From a checkpoint of a small transformer trained on Wikipedia: 8 heads of 64.
MLP neurons of a small language model. Each row is named by its layer, matrix (up: input weights) and neuron, and shows model dimensions 80-175. Each number is 50 + 15 x the weight over its row's rms, rounded and kept within 0 to 99.
After each neuron's rows, "fires on" lists the tokens most often at its 100 highest values on Wikipedia text that the model never trained on. A number after a token or word is its count.

L4.up803:29 38 64 65 40 39 58 41 21 48 45 74 59 69 83 64 65 20 37 53 41 65 54 75 52 44 61 35 66 55 50 42 42 63 32 36 74 54 13 47 45 52 49 44 49 54 52 52 51 18 45 54 25 69 65 45 61 61 68 46 52 53 72 60 44 46 61 43 51 60 78 56 49 25 37 70 46 46 31 52 45 86 45 66 42 86 26 39 44 21 71 41 99 63 54 50
fires on: "." 49, "9" 14, "8" 7, " " 7, "il" 4, "1" 4

L4.up659:33 27 66 79 81 46 06 55 56 57 64 50 49 40 64 60 40 56 43 44 24 32 35 29 44 46 60 38 56 48 46 20 44 36 59 59 29 27 74 27 70 36 54 42 43 54 44 78 85 42 50 48 72 61 53 66 44 50 54 73 50 64 71 45 42 51 65 41 45 35 48 59 45 33 59 55 25 58 45 43 70 49 54 39 52 08 49 55 61 61 58 41 44 50 78 83
fires on: "s" 53, "t" 4, "ure" 4

L4.up819:27 22 64 59 62 52 71 44 58 33 44 35 45 22 31 63 58 35 56 58 57 62 27 78 33 41 61 51 53 49 51 52 72 30 11 40 43 84 37 64 39 63 54 41 36 57 55 48 74 54 51 44 60 47 52 81 64 51 62 76 27 58 46 42 39 77 32 37 72 61 39 58 16 43 52 87 45 76 34 40 26 70 76 69 35 69 54 57 66 56 55 44 42 47 47 57
fires on: " as" 20, "|" 18, "-" 11, " including" 8, " " 7, "s" 7

L4.up65:65 48 48 48 60 75 48 45 54 40 76 35 91 44 69 50 51 53 78 68 44 54 54 57 36 73 36 50 61 51 78 45 35 59 43 57 46 68 60 51 31 26 37 77 16 36 64 56 62 54 34 34 31 49 60 64 38 60 33 26 56 36 50 49 54 71 32 35 59 09 65 33 28 45 19 58 47 17 65 10 36 48 49 46 58 53 37 41 67 70 52 30 20 40 67 58
fires on: " " 52, " the" 15, "-" 7

L4.up420:60 86 63 52 50 56 56 57 55 70 63 22 49 62 68 39 59 83 53 56 20 48 39 41 29 52 47 49 79 41 28 64 37 36 46 80 48 72 43 42 58 23 48 57 47 28 59 58 58 33 45 76 25 43 62 39 71 41 49 90 36 68 37 39 40 36 28 46 69 63 61 41 41 64 72 39 32 35 55 70 67 80 59 51 38 55 50 54 45 70 57 70 29 56 41 73
fires on: "s" 36, "." 31, "y" 8, "f" 4

L4.up790:55 53 55 62 55 46 50 42 24 57 39 62 39 66 40 41 63 83 33 49 23 41 41 51 64 50 56 55 48 63 66 37 31 44 42 35 50 32 31 49 49 38 58 80 43 55 59 30 41 60 38 39 45 48 86 49 49 89 64 64 48 38 37 48 51 47 44 51 44 74 33 82 58 50 64 74 57 43 40 43 57 29 51 46 61 60 40 72 68 50 36 60 50 43 54 52
fires on: "," 32, "0" 15, " (" 12, " " 8, "1" 4

L4.up363:57 33 52 73 37 41 43 32 52 56 39 48 39 59 36 64 42 54 50 76 68 14 46 67 54 34 47 44 40 53 41 57 27 49 21 72 53 31 39 34 66 45 49 16 34 21 43 53 62 42 71 61 40 57 30 48 40 57 34 68 64 27 84 49 35 51 77 52 42 40 59 66 51 50 72 25 30 54 46 44 44 51 54 31 29 77 22 41 53 45 44 46 58 33 58 58
fires on: "\n" 45, " where" 24, "-" 12, " \"" 6, "." 4, " " 4

L4.up54:27 33 45 61 57 56 52 61 82 51 62 25 49 46 58 37 77 56 38 60 62 61 64 27 39 51 63 47 46 56 42 36 35 37 43 52 33 43 43 62 32 54 44 53 48 60 32 68 49 65 30 49 32 71 50 48 45 55 45 53 55 19 33 56 75 57 43 63 38 40 74 73 48 65 49 72 50 71 31 55 21 43 88 47 63 52 57 75 48 52 19 47 33 70 38 41
fires on: " " 60, " also" 5, " than" 5, " only" 4

L4.up901:69 40 36 61 72 42 37 62 53 52 40 40 44 29 50 58 61 32 57 72 68 41 38 60 66 72 50 40 36 45 50 61 59 70 72 49 51 51 23 36 84 46 69 59 64 79 44 38 53 33 54 59 79 58 39 72 55 46 44 51 51 55 47 19 61 29 37 52 43 52 93 89 44 54 31 48 42 53 37 44 44 56 64 54 58 35 49 51 52 85 66 42 59 49 59 59
fires on: "s" 42, " of" 7, "k" 6, "n" 6, "t" 5, "z" 5

L4.up513:47 28 43 43 63 26 44 47 35 19 37 38 27 31 33 27 58 41 37 48 55 71 42 47 24 34 62 55 75 63 50 73 47 71 46 52 75 65 31 55 58 44 44 58 31 50 56 41 68 29 66 72 61 58 80 52 03 62 64 40 69 27 57 35 62 72 82 39 34 40 64 39 57 52 69 70 32 69 52 43 31 70 63 37 57 43 33 39 38 42 72 41 39 47 48 50
fires on: "1" 59, "2" 27, "8" 4

L4.up762:54 60 43 26 45 62 48 57 64 10 67 50 33 48 48 59 25 38 30 39 58 57 32 64 56 21 30 42 54 80 17 70 58 48 60 48 59 62 51 43 36 49 41 73 21 60 50 25 54 51 59 30 72 56 68 56 38 30 39 34 68 28 53 46 64 70 34 55 27 57 60 64 58 61 62 24 41 53 55 78 44 42 74 45 40 55 37 53 42 45 61 63 42 58 46 24
fires on: "9" 35, " was" 22, "0" 16, "com" 5

L4.up422:26 58 54 29 43 79 43 67 26 38 41 41 59 48 45 29 35 67 53 29 52 37 54 47 45 48 31 61 29 41 56 58 34 32 46 57 44 52 51 07 47 53 99 63 44 59 30 60 47 41 39 59 52 70 40 58 52 37 34 45 42 69 47 51 69 54 42 23 58 75 76 55 54 56 36 32 47 31 56 62 58 38 54 68 38 52 36 47 40 48 49 61 43 40 45 55
fires on: "w" 13, "." 12, ":" 10, " W" 10, "–" 6, " –" 5

L4.up491:15 47 41 53 54 51 45 67 52 53 76 52 76 21 55 45 71 49 47 87 25 78 55 38 52 54 63 17 49 48 50 47 40 25 77 54 52 49 46 75 56 39 22 53 58 55 53 32 28 40 61 32 28 58 45 63 56 34 55 41 48 57 90 43 58 55 35 40 74 38 40 42 70 59 41 49 39 27 49 23 46 51 26 43 76 39 55 63 66 41 44 45 27 59 72 33
fires on: "-" 25, " the" 20, " its" 7, " |" 6, " " 6

L4.up138:19 26 21 62 50 49 45 26 40 46 82 59 33 60 49 53 42 55 43 37 52 66 69 47 55 49 42 55 37 58 69 54 44 56 33 35 62 39 70 62 50 32 70 64 45 81 54 46 37 52 49 61 44 66 69 55 27 47 63 46 50 51 88 49 50 60 67 46 38 33 49 39 54 29 53 48 46 66 38 32 65 60 38 61 46 51 27 38 37 39 35 46 58 60 49 46
fires on: " |" 28, "s" 15, "'" 10, ")" 4

L4.up343:34 44 44 50 25 84 43 52 44 40 40 47 40 36 48 57 53 88 55 55 63 45 87 55 67 63 53 41 52 48 35 64 61 77 50 36 40 53 74 37 59 48 37 41 00 44 66 33 53 70 40 65 41 51 65 25 53 33 64 38 60 49 57 68 53 52 68 81 77 32 46 64 44 47 46 54 44 30 18 50 28 60 56 59 30 64 36 41 61 42 46 68 48 64 31 27
fires on: "s" 22, "es" 15, "e" 5, " which" 5, "ma" 4, " ==" 4

L4.up220:53 36 66 48 60 55 69 71 45 41 57 40 41 53 58 37 46 57 26 40 56 49 48 27 58 40 97 41 51 56 89 33 66 49 36 63 47 59 49 30 68 42 63 48 72 45 50 50 54 61 57 45 60 74 49 48 36 53 72 55 49 42 44 78 70 45 35 57 25 65 74 67 56 34 19 64 41 78 36 52 47 30 32 76 33 48 68 53 32 65 55 45 56 49 83 61
fires on: "," 47, "-" 6, "'" 5, "n" 4, " " 4, " and" 4

L4.up507:30 69 38 53 45 39 37 33 61 35 47 80 51 47 26 49 59 58 53 69 78 31 58 48 46 54 49 48 40 54 51 78 42 46 52 55 34 60 57 74 27 44 80 54 34 59 51 46 45 25 46 63 70 65 18 59 23 50 56 47 33 37 53 56 46 43 23 71 26 56 57 39 38 58 54 34 41 37 73 48 59 91 53 38 55 65 54 29 70 74 56 36 64 63 64 52
fires on: " " 55, "0" 19, "1" 10, "-" 6

L4.up589:44 82 37 74 46 67 58 31 46 54 43 35 55 69 38 67 42 45 50 44 52 86 74 52 78 40 21 40 36 24 48 60 58 41 44 57 53 70 27 59 50 37 44 50 49 02 64 40 40 63 34 51 82 59 40 70 51 60 46 37 57 49 46 39 83 48 73 44 54 38 33 35 56 41 51 52 41 70 34 53 83 70 79 48 54 56 48 30 30 53 58 57 51 40 45 72
fires on: "ing" 13, " of" 12, "t" 11, "f" 8, "ed" 6, "ped" 5

L4.up697:82 71 65 37 53 49 36 54 42 67 59 32 44 43 35 26 80 59 53 46 74 71 52 60 30 70 16 21 35 75 50 79 35 43 63 56 51 66 71 41 31 36 03 33 40 19 64 61 55 58 37 61 57 68 57 77 14 50 43 54 48 74 74 40 52 47 67 68 48 24 46 84 42 46 69 60 58 39 50 77 42 44 30 39 45 51 48 64 52 31 37 39 58 42 52 65
fires on: "." 77, "\n" 13, ".\"" 5, "\"." 4

L4.up735:56 63 59 47 43 37 50 71 56 69 57 59 37 36 50 73 48 39 40 60 84 40 39 31 47 64 40 58 48 64 48 51 63 27 65 77 59 68 67 48 51 38 58 56 45 47 65 33 58 23 59 39 44 48 52 68 41 78 75 37 60 70 82 45 35 49 45 59 50 42 97 36 24 54 24 40 42 22 51 90 55 41 49 38 27 48 30 60 80 23 68 77 46 47 47 48
fires on: "," 40, " of" 5, " a" 5, "ur" 4, "-" 4, " /" 4

L4.up121:29 38 54 61 63 47 38 61 47 48 36 56 51 54 51 50 37 47 48 64 54 37 62 69 69 41 68 34 42 60 49 53 71 66 61 58 07 69 57 80 59 46 62 54 55 39 82 48 55 21 44 84 72 59 70 62 47 49 65 66 51 54 54 57 45 49 63 37 72 26 24 45 41 32 46 72 54 34 56 74 64 28 36 34 52 35 50 78 43 61 59 53 34 47 51 50
fires on: " " 46, "s" 15, " of" 6, "y" 4, " |" 4

L4.up561:54 67 57 51 56 64 80 43 53 30 38 72 62 33 58 41 65 91 65 48 44 12 57 37 23 45 69 44 65 60 37 73 50 41 37 43 55 52 55 50 46 24 61 37 38 39 57 45 41 45 60 51 19 48 53 27 51 31 55 33 72 52 41 49 46 35 47 41 36 39 48 59 37 42 49 39 49 46 49 41 35 59 79 66 25 50 57 51 49 42 28 47 72 34 83 44
fires on: " " 51, "," 16, " of" 13, " and" 6

L4.up451:65 48 70 46 73 59 35 46 46 67 52 40 33 50 05 60 62 52 44 30 75 53 73 56 06 45 51 37 47 51 55 38 62 61 22 55 81 42 42 32 61 43 64 40 51 51 46 47 71 16 69 42 51 81 47 47 41 27 42 19 66 25 37 41 54 70 46 43 52 42 45 51 53 45 36 73 34 59 57 57 46 36 53 33 28 68 46 47 34 22 51 51 36 48 72 50
fires on: "2" 26, "1" 20, "7" 14, "8" 12, "9" 8, "5" 7

L4.up618:72 63 57 46 41 16 37 56 59 51 46 57 62 57 53 61 36 42 70 60 85 60 51 48 74 33 15 31 74 63 33 61 35 42 54 46 69 57 52 54 41 18 35 51 30 32 46 54 90 44 45 17 55 55 42 62 37 38 33 42 60 68 52 11 55 32 47 74 30 32 62 67 47 50 54 57 30 69 63 85 35 35 47 28 28 50 30 53 34 49 31 41 48 32 59 81
fires on: "\n" 100

L4.up548:41 43 48 66 58 61 47 53 43 65 44 25 65 44 63 55 80 40 66 41 36 31 54 59 52 26 53 47 50 23 31 46 38 63 53 33 28 69 31 53 50 46 53 33 82 48 35 70 36 39 63 37 44 37 71 72 51 38 93 47 56 54 38 34 46 39 66 67 44 46 57 73 55 58 43 53 28 43 40 31 49 71 58 42 51 41 80 57 41 62 45 56 52 55 69 56
fires on: "s" 37, " " 20, "t" 11, "th" 7, " of" 5

L4.up433:83 26 44 49 61 43 74 70 54 71 62 20 46 46 21 41 08 65 49 49 42 65 30 61 45 89 51 14 45 27 64 52 83 71 66 41 57 36 56 55 58 38 70 56 40 42 28 46 58 44 54 46 46 49 60 61 50 58 63 61 19 41 41 62 84 25 69 46 72 57 40 63 35 50 51 36 27 58 45 39 45 56 65 41 29 84 33 46 50 27 52 37 52 41 67 52
fires on: "9" 92

L4.up371:49 55 43 50 65 46 76 37 52 34 45 47 53 46 75 54 66 82 58 40 62 57 47 52 43 51 88 34 41 38 71 48 48 58 49 57 29 51 46 36 55 36 85 55 38 67 67 33 50 48 59 34 54 45 40 36 50 30 30 36 32 49 83 27 47 46 31 45 26 45 60 77 52 56 43 68 26 55 30 43 58 53 58 60 44 40 47 62 40 34 64 26 61 36 39 29
fires on: " which" 45, "–" 26, "-" 10, " " 5

L4.up260:34 51 34 60 65 34 41 49 34 65 47 26 41 39 58 47 17 69 59 82 43 51 43 41 59 53 45 67 18 49 50 51 59 41 46 50 38 74 31 41 55 52 43 65 53 30 57 71 61 46 40 57 44 37 74 53 60 35 51 43 41 74 70 45 61 28 67 28 38 54 47 42 63 44 59 64 49 43 36 51 57 44 28 54 40 71 75 38 46 30 38 31 62 47 66 37
fires on: "s" 21, "t" 9, "ly" 7, "st" 5, "er" 5, "f" 4

L4.up830:45 75 64 65 54 74 49 75 58 26 39 53 19 38 23 13 78 36 61 62 55 66 78 56 65 46 48 47 55 53 40 13 69 33 54 39 66 73 49 61 20 19 56 89 37 80 43 38 50 61 74 62 46 55 56 23 81 38 61 39 65 21 51 25 52 55 66 34 63 65 71 50 39 56 50 25 32 36 50 56 40 54 66 58 47 29 61 67 63 11 66 56 37 39 71 64
fires on: " a" 34, " of" 8, " was" 5, " located" 5, "0" 5, " is" 5

L4.up308:71 27 35 67 54 52 29 41 52 46 64 15 76 48 40 67 20 33 61 31 70 54 63 65 32 42 46 31 55 39 43 32 21 45 25 40 71 40 38 55 49 62 51 57 27 60 56 50 79 35 62 41 47 45 47 38 16 32 49 41 48 46 35 52 64 50 47 44 34 46 55 80 44 52 71 53 34 88 51 71 47 70 60 58 40 77 32 54 36 32 52 86 55 51 83 51
fires on: "8" 35, "0" 17, "7" 13, "9" 12, "1" 11, "6" 6

L4.up415:48 50 43 62 64 53 40 43 45 56 58 40 38 44 39 41 30 52 53 71 66 62 40 78 58 33 52 55 27 79 37 51 49 36 34 82 47 68 54 50 66 42 49 76 42 25 52 45 47 73 26 46 53 36 54 70 54 51 45 44 45 67 36 33 79 50 30 55 79 35 21 57 41 48 42 60 71 57 61 41 62 48 48 60 31 34 29 38 70 41 43 82 60 67 63 36
fires on: " |" 76, " " 10

L4.up329:49 35 58 76 64 48 54 44 26 92 48 41 54 71 78 29 35 59 76 53 51 39 49 79 67 48 60 43 38 27 25 43 45 42 45 55 39 62 65 58 27 59 39 51 49 15 52 60 58 36 72 60 49 20 66 58 30 42 62 56 55 61 40 65 66 55 60 43 50 60 66 62 32 37 64 50 55 50 38 56 21 88 45 40 46 70 41 55 57 54 47 53 57 54 65 52
fires on: ":" 25, " of" 14, " |" 12, "ge" 8, " that" 8, "s" 5

L4.up530:76 57 33 84 28 45 43 64 59 43 73 39 54 54 84 33 70 58 44 64 64 49 58 45 46 48 46 55 38 51 45 61 71 60 48 82 69 46 66 50 69 55 46 20 51 81 43 49 45 31 60 44 35 26 55 57 15 56 14 73 44 60 55 42 62 54 47 55 77 54 71 67 65 71 57 46 43 30 48 44 45 59 56 58 55 75 54 46 67 45 46 29 43 42 66 37
fires on: " |" 19, " over" 13, ":" 9, " than" 9, " about" 6, " " 4

L4.up436:59 47 40 45 61 44 22 54 41 33 48 15 55 39 40 52 24 75 61 29 43 51 74 66 21 52 55 43 46 64 58 37 39 74 45 70 44 34 67 56 61 64 67 79 47 71 72 48 51 54 53 58 43 19 41 68 47 42 61 47 29 63 84 46 42 40 60 38 23 66 59 49 30 41 37 44 29 46 55 65 79 66 14 21 63 53 28 49 39 55 55 27 52 40 51 48
fires on: "s" 45, "ing" 14, " Jane" 5

L4.up573:50 50 37 30 67 51 61 60 56 67 38 53 84 57 34 39 54 75 42 48 59 27 42 42 48 41 62 49 41 68 45 77 29 20 53 58 21 51 63 49 56 36 67 39 28 38 35 73 58 42 67 32 48 38 53 63 87 66 64 20 39 38 25 35 35 60 39 62 27 45 52 48 48 44 43 61 48 51 51 61 62 64 56 63 40 32 61 63 56 50 50 47 44 48 35 35
fires on: " in" 15, " of" 8, "ed" 7, "cre" 7, " and" 7, ":" 6

L4.up546:55 47 62 29 48 35 20 69 50 59 35 55 39 43 62 33 33 44 79 70 72 50 43 59 42 49 36 55 48 52 48 66 58 56 48 59 66 60 45 40 58 29 57 65 53 40 40 72 58 15 64 31 47 19 42 56 57 38 15 13 54 55 49 43 48 72 56 38 53 48 54 18 51 43 44 47 70 26 65 45 59 54 65 41 66 43 54 59 55 46 40 65 33 61 69 70
fires on: "-" 33, "'" 6, "d" 6, "ur" 5, " " 5, "–" 4

L4.up210:42 58 67 69 80 48 18 35 35 59 39 38 30 49 72 62 60 59 21 42 43 77 36 37 47 56 54 41 71 54 71 50 38 36 64 37 66 51 55 45 38 39 56 47 45 48 45 43 53 52 50 50 35 52 52 55 68 57 62 41 68 32 57 44 63 60 25 51 43 39 33 33 59 58 84 39 66 46 38 53 68 53 35 51 52 73 55 45 48 47 39 45 46 27 30 82
fires on: " in" 39, " of" 35, "," 8, " =" 5, ":" 4

L4.up615:47 55 42 67 43 53 58 76 81 08 16 35 64 60 52 49 15 51 46 59 42 30 62 35 46 46 44 43 55 08 28 54 58 49 53 37 34 65 52 90 33 35 50 55 29 66 74 53 30 58 52 44 50 52 42 71 60 33 65 62 53 54 53 68 54 64 49 59 32 32 75 49 66 58 55 57 44 57 43 63 29 28 52 72 68 64 56 53 31 44 55 49 63 58 64 65
fires on: "s" 29, "n" 18, "h" 14, "c" 10, "d" 7, " D" 7

L4.up747:52 46 64 76 25 47 42 50 37 52 45 41 66 42 52 20 56 73 66 85 64 63 12 36 38 46 53 33 53 61 58 60 63 57 49 72 58 54 67 67 70 21 62 22 24 55 40 25 37 80 65 39 32 26 50 64 58 69 49 65 24 55 37 45 81 65 57 55 71 62 66 50 26 67 41 54 29 59 29 60 65 42 22 62 29 52 41 25 41 53 50 51 50 52 45 53
fires on: "s" 17, "Le" 14, "e" 9, "lo" 8, "." 6, " Le" 5

L4.up34:39 56 23 44 60 48 46 70 62 46 46 41 42 46 30 55 76 41 40 58 51 43 63 74 49 24 62 36 45 66 26 21 65 56 61 37 50 53 61 39 20 54 41 10 56 29 41 33 57 26 38 56 53 41 38 56 49 64 46 56 63 70 59 32 52 88 31 60 55 49 50 69 70 49 52 26 45 28 42 46 48 35 53 65 42 49 53 64 36 64 43 66 51 61 53 12
fires on: " which" 15, "," 15, " that" 9, " |" 8, " and" 8, " who" 5

L4.up577:13 54 76 49 33 40 56 42 55 64 49 33 66 58 32 63 54 36 44 43 20 07 50 59 50 58 40 60 39 50 42 42 51 35 41 28 25 52 50 54 50 12 49 43 54 49 78 53 57 45 69 25 35 53 70 32 89 24 60 34 67 53 43 58 49 22 67 49 43 70 38 70 50 43 43 44 49 47 40 51 57 51 51 50 71 45 41 38 44 07 48 37 29 61 50 56
fires on: " " 46, " E" 6, " B" 6, " C" 5

L4.up253:44 60 50 59 53 17 53 53 48 43 66 64 31 42 36 56 54 95 48 69 67 70 28 64 72 42 68 51 56 75 31 59 51 49 28 71 48 68 30 59 26 43 50 69 65 46 54 27 50 42 77 53 47 62 52 73 42 43 39 47 26 46 64 61 50 45 65 19 44 55 76 51 50 36 45 38 58 49 57 61 56 57 68 68 33 59 58 37 52 55 72 40 62 68 22 28
fires on: " " 44, "2" 15, " on" 14, "1" 12

L4.up470:63 38 78 70 08 15 19 57 64 24 47 03 50 45 73 20 39 48 52 59 62 20 60 70 47 44 43 31 28 51 34 72 63 53 61 57 53 52 33 40 62 27 64 54 59 34 56 37 36 56 46 17 24 62 56 44 40 68 56 56 72 44 60 32 57 48 45 67 44 16 48 69 66 74 44 47 30 55 63 57 46 52 55 29 14 69 40 64 46 40 56 57 56 51 32 46
fires on: "\n" 41, " the" 35, "=" 7, "-" 4

L4.up495:43 27 29 38 22 70 25 44 30 26 75 45 50 28 34 77 27 57 29 38 35 61 24 64 53 40 39 50 27 86 29 60 68 33 58 36 39 54 49 56 32 85 45 44 42 43 45 33 37 46 64 46 36 45 44 73 39 49 87 58 41 42 75 43 45 37 46 30 43 47 56 59 64 55 61 58 60 56 42 40 56 19 60 48 51 57 44 55 54 52 69 37 48 66 61 48
fires on: "\n" 51, "0" 7, "4" 6, "6" 6, "2" 6, "5" 5

L4.up711:60 59 63 39 59 23 21 54 73 66 52 42 30 51 39 61 45 59 64 80 08 47 35 34 69 52 42 45 53 37 21 58 40 63 50 46 33 53 02 38 50 38 65 37 33 54 62 47 57 38 39 56 37 09 35 51 76 56 29 45 38 50 51 62 52 44 70 38 89 39 47 34 56 43 48 59 54 58 43 33 83 43 46 36 48 09 68 57 64 76 31 50 36 51 63 59
fires on: "'" 28, "ch" 7, "s" 7, "na" 6, "th" 6, "o" 5

L4.up227:58 49 33 68 88 72 46 34 68 68 49 43 49 68 48 81 29 35 46 50 80 58 51 34 60 48 64 28 21 31 51 37 30 54 52 40 67 66 47 69 43 41 40 43 29 36 83 47 49 65 53 61 50 76 61 53 48 65 75 22 71 60 35 24 67 80 30 75 36 55 32 52 30 46 61 69 80 42 63 56 20 49 55 73 45 55 49 47 30 66 42 47 61 53 37 54
fires on: "," 78, " of" 5

L4.up454:43 32 38 55 53 37 68 80 56 72 46 47 51 46 38 55 56 65 54 56 21 44 25 35 43 44 57 57 56 75 42 77 26 20 47 60 39 20 54 49 44 36 62 54 44 53 55 41 60 50 49 49 54 45 69 54 48 67 51 34 53 52 46 21 74 53 51 44 46 33 29 65 77 57 44 59 42 44 53 63 54 65 60 61 52 24 63 50 72 75 51 55 50 37 29 68
fires on: "s" 41, " votes" 5, " time" 4, "ations" 4, " events" 4

L4.up596:40 33 40 46 39 60 37 62 65 59 57 47 72 63 61 31 50 50 56 61 38 47 47 20 52 62 74 39 76 52 63 48 28 54 53 25 67 72 35 46 49 49 97 43 36 54 30 45 70 49 68 64 61 46 36 22 57 47 51 60 44 49 54 46 51 48 72 55 39 58 66 46 50 09 50 35 59 73 56 54 85 41 35 58 76 31 75 62 32 56 49 46 43 21 67 48
fires on: "ly" 19, "nd" 12, "d" 10, "s" 9, "t" 8, "man" 6

L4.up219:52 55 52 54 74 61 67 58 40 28 43 39 54 47 29 52 50 48 54 59 25 30 35 73 56 40 71 52 24 47 61 55 28 39 54 87 60 42 29 58 44 68 53 30 47 35 45 45 16 57 70 52 47 63 64 55 81 69 52 60 56 49 56 48 40 57 39 35 58 38 47 67 69 46 48 76 59 45 34 66 59 45 44 36 39 52 58 49 53 40 55 50 38 58 54 58
fires on: "5" 18, "0" 18, "1" 13, "9" 9, "8" 8

L4.up959:51 39 68 35 73 40 37 57 42 55 73 37 36 26 40 93 30 56 39 70 37 52 62 68 24 17 63 29 35 41 26 46 67 57 27 29 40 39 42 72 75 47 65 53 60 63 16 65 35 50 59 49 48 58 55 49 65 61 66 53 49 53 49 52 66 44 45 52 61 46 30 67 53 62 46 67 44 70 68 40 24 54 67 47 41 26 41 44 58 48 49 41 52 40 33 50
fires on: " " 70, "s" 5

L4.up947:26 53 69 34 63 54 67 45 52 43 39 47 35 60 31 62 48 56 70 64 61 32 54 95 39 18 30 39 56 29 41 39 25 62 52 38 38 53 45 40 70 40 62 61 64 37 30 62 59 49 34 58 59 60 43 53 67 64 55 54 64 78 53 48 38 90 44 77 37 62 49 58 62 43 42 51 85 42 39 49 64 36 60 63 42 50 55 30 57 45 42 38 57 48 51 30
fires on: " It" 31, " it" 14, " they" 12, " " 9, " |" 9, " which" 9

L4.up903:35 49 41 62 52 44 61 26 52 40 64 46 68 52 84 44 66 51 84 42 77 45 50 71 44 58 40 77 48 55 46 66 46 55 42 18 71 56 39 47 27 47 39 88 66 48 50 52 56 19 34 26 35 46 51 65 72 54 49 04 56 46 51 20 73 53 43 33 29 65 42 62 48 66 84 47 64 46 70 46 66 57 39 55 56 55 64 70 51 33 52 58 41 37 55 73
fires on: "-" 37, " " 33, "0" 10, "f" 6, "ar" 4

L4.up917:59 73 53 63 37 67 50 33 58 54 49 56 28 77 46 62 60 50 54 55 82 65 72 46 62 56 42 52 39 45 18 64 23 47 12 51 55 28 54 46 55 56 54 34 52 54 54 32 44 25 67 51 99 49 31 33 39 56 39 17 42 76 46 44 45 62 66 41 55 46 75 71 51 45 56 64 45 43 40 21 30 51 63 37 19 60 35 35 36 60 70 18 19 56 55 69
fires on: "d" 20, "ed" 18, "ing" 16

L4.up862:61 31 70 59 46 70 82 43 55 40 45 76 47 27 29 34 43 57 38 75 56 49 60 39 17 57 46 50 66 64 24 72 38 48 55 29 66 44 38 58 52 48 49 44 55 57 44 53 50 55 76 59 45 74 77 58 37 73 28 44 31 45 55 66 57 53 50 63 76 77 67 42 62 34 59 88 52 51 39 35 06 46 57 59 34 36 64 45 51 37 48 50 34 50 47 51
fires on: "s" 35, "e" 8, " also" 7, " only" 7, "in" 4, "on" 4

L4.up843:51 88 48 38 50 63 70 23 71 58 57 25 37 54 40 37 48 59 45 68 90 54 61 66 42 52 39 44 48 33 52 61 63 54 44 54 39 52 36 44 26 88 25 37 22 57 52 38 38 41 54 45 67 55 58 49 39 15 75 47 69 77 60 57 54 74 51 73 32 39 71 50 42 32 44 35 47 17 56 53 54 47 38 39 56 82 57 58 79 48 51 46 64 58 55 62
fires on: "s" 17, " to" 15, " that" 11, "ing" 10, " with" 9, " which" 5

L4.up384:47 49 87 53 40 34 34 35 42 40 45 45 56 68 99 21 33 68 37 55 22 60 23 34 61 74 37 66 35 50 31 50 33 57 15 46 67 36 56 40 55 50 47 58 55 41 49 59 61 57 50 33 66 45 34 70 66 21 39 34 40 77 64 34 45 53 43 68 26 46 44 43 63 32 52 19 56 41 58 40 53 39 71 54 61 32 71 60 70 55 23 55 19 30 42 76
fires on: "n" 20, "th" 10, "s" 9, "i" 8, "al" 7, "nd" 6

L4.up309:83 68 42 61 37 31 42 84 39 36 50 29 44 35 59 53 80 76 50 29 56 37 51 70 49 59 42 68 31 59 33 34 59 43 54 35 55 61 66 46 57 47 66 51 15 12 41 39 51 45 47 56 46 66 50 48 23 46 83 45 73 44 50 23 54 46 28 78 44 37 53 38 22 58 56 47 65 52 52 62 72 60 33 35 61 69 62 47 65 36 63 66 53 61 28 68
fires on: "," 38, " of" 24, "\n" 15, " to" 7

L4.up282:45 57 64 23 59 58 56 39 76 41 44 26 43 47 57 43 61 55 62 68 52 59 49 71 49 36 69 64 37 40 77 64 59 63 47 67 71 43 67 41 67 36 41 55 59 39 34 38 36 37 37 51 67 57 51 21 19 34 63 46 60 41 66 29 75 39 29 53 41 62 58 56 52 34 56 58 34 64 85 45 65 65 66 79 24 47 77 84 28 44 45 48 53 37 48 81
fires on: " " 35, "-" 12, "ed" 10, "d" 7, " de" 4, "n" 4

L4.up744:65 46 40 75 75 57 49 82 46 70 40 50 51 56 53 25 52 46 40 47 61 35 65 57 33 37 60 20 41 44 68 46 34 63 58 41 40 60 24 40 33 53 56 32 56 77 34 51 50 55 14 45 53 50 52 60 47 33 40 60 35 53 59 39 58 66 60 70 39 60 71 55 44 36 48 34 52 18 57 59 54 48 73 32 54 53 34 59 41 55 45 56 45 28 45 84
fires on: ":" 31, " of" 27, "t" 6, " less" 4, " more" 4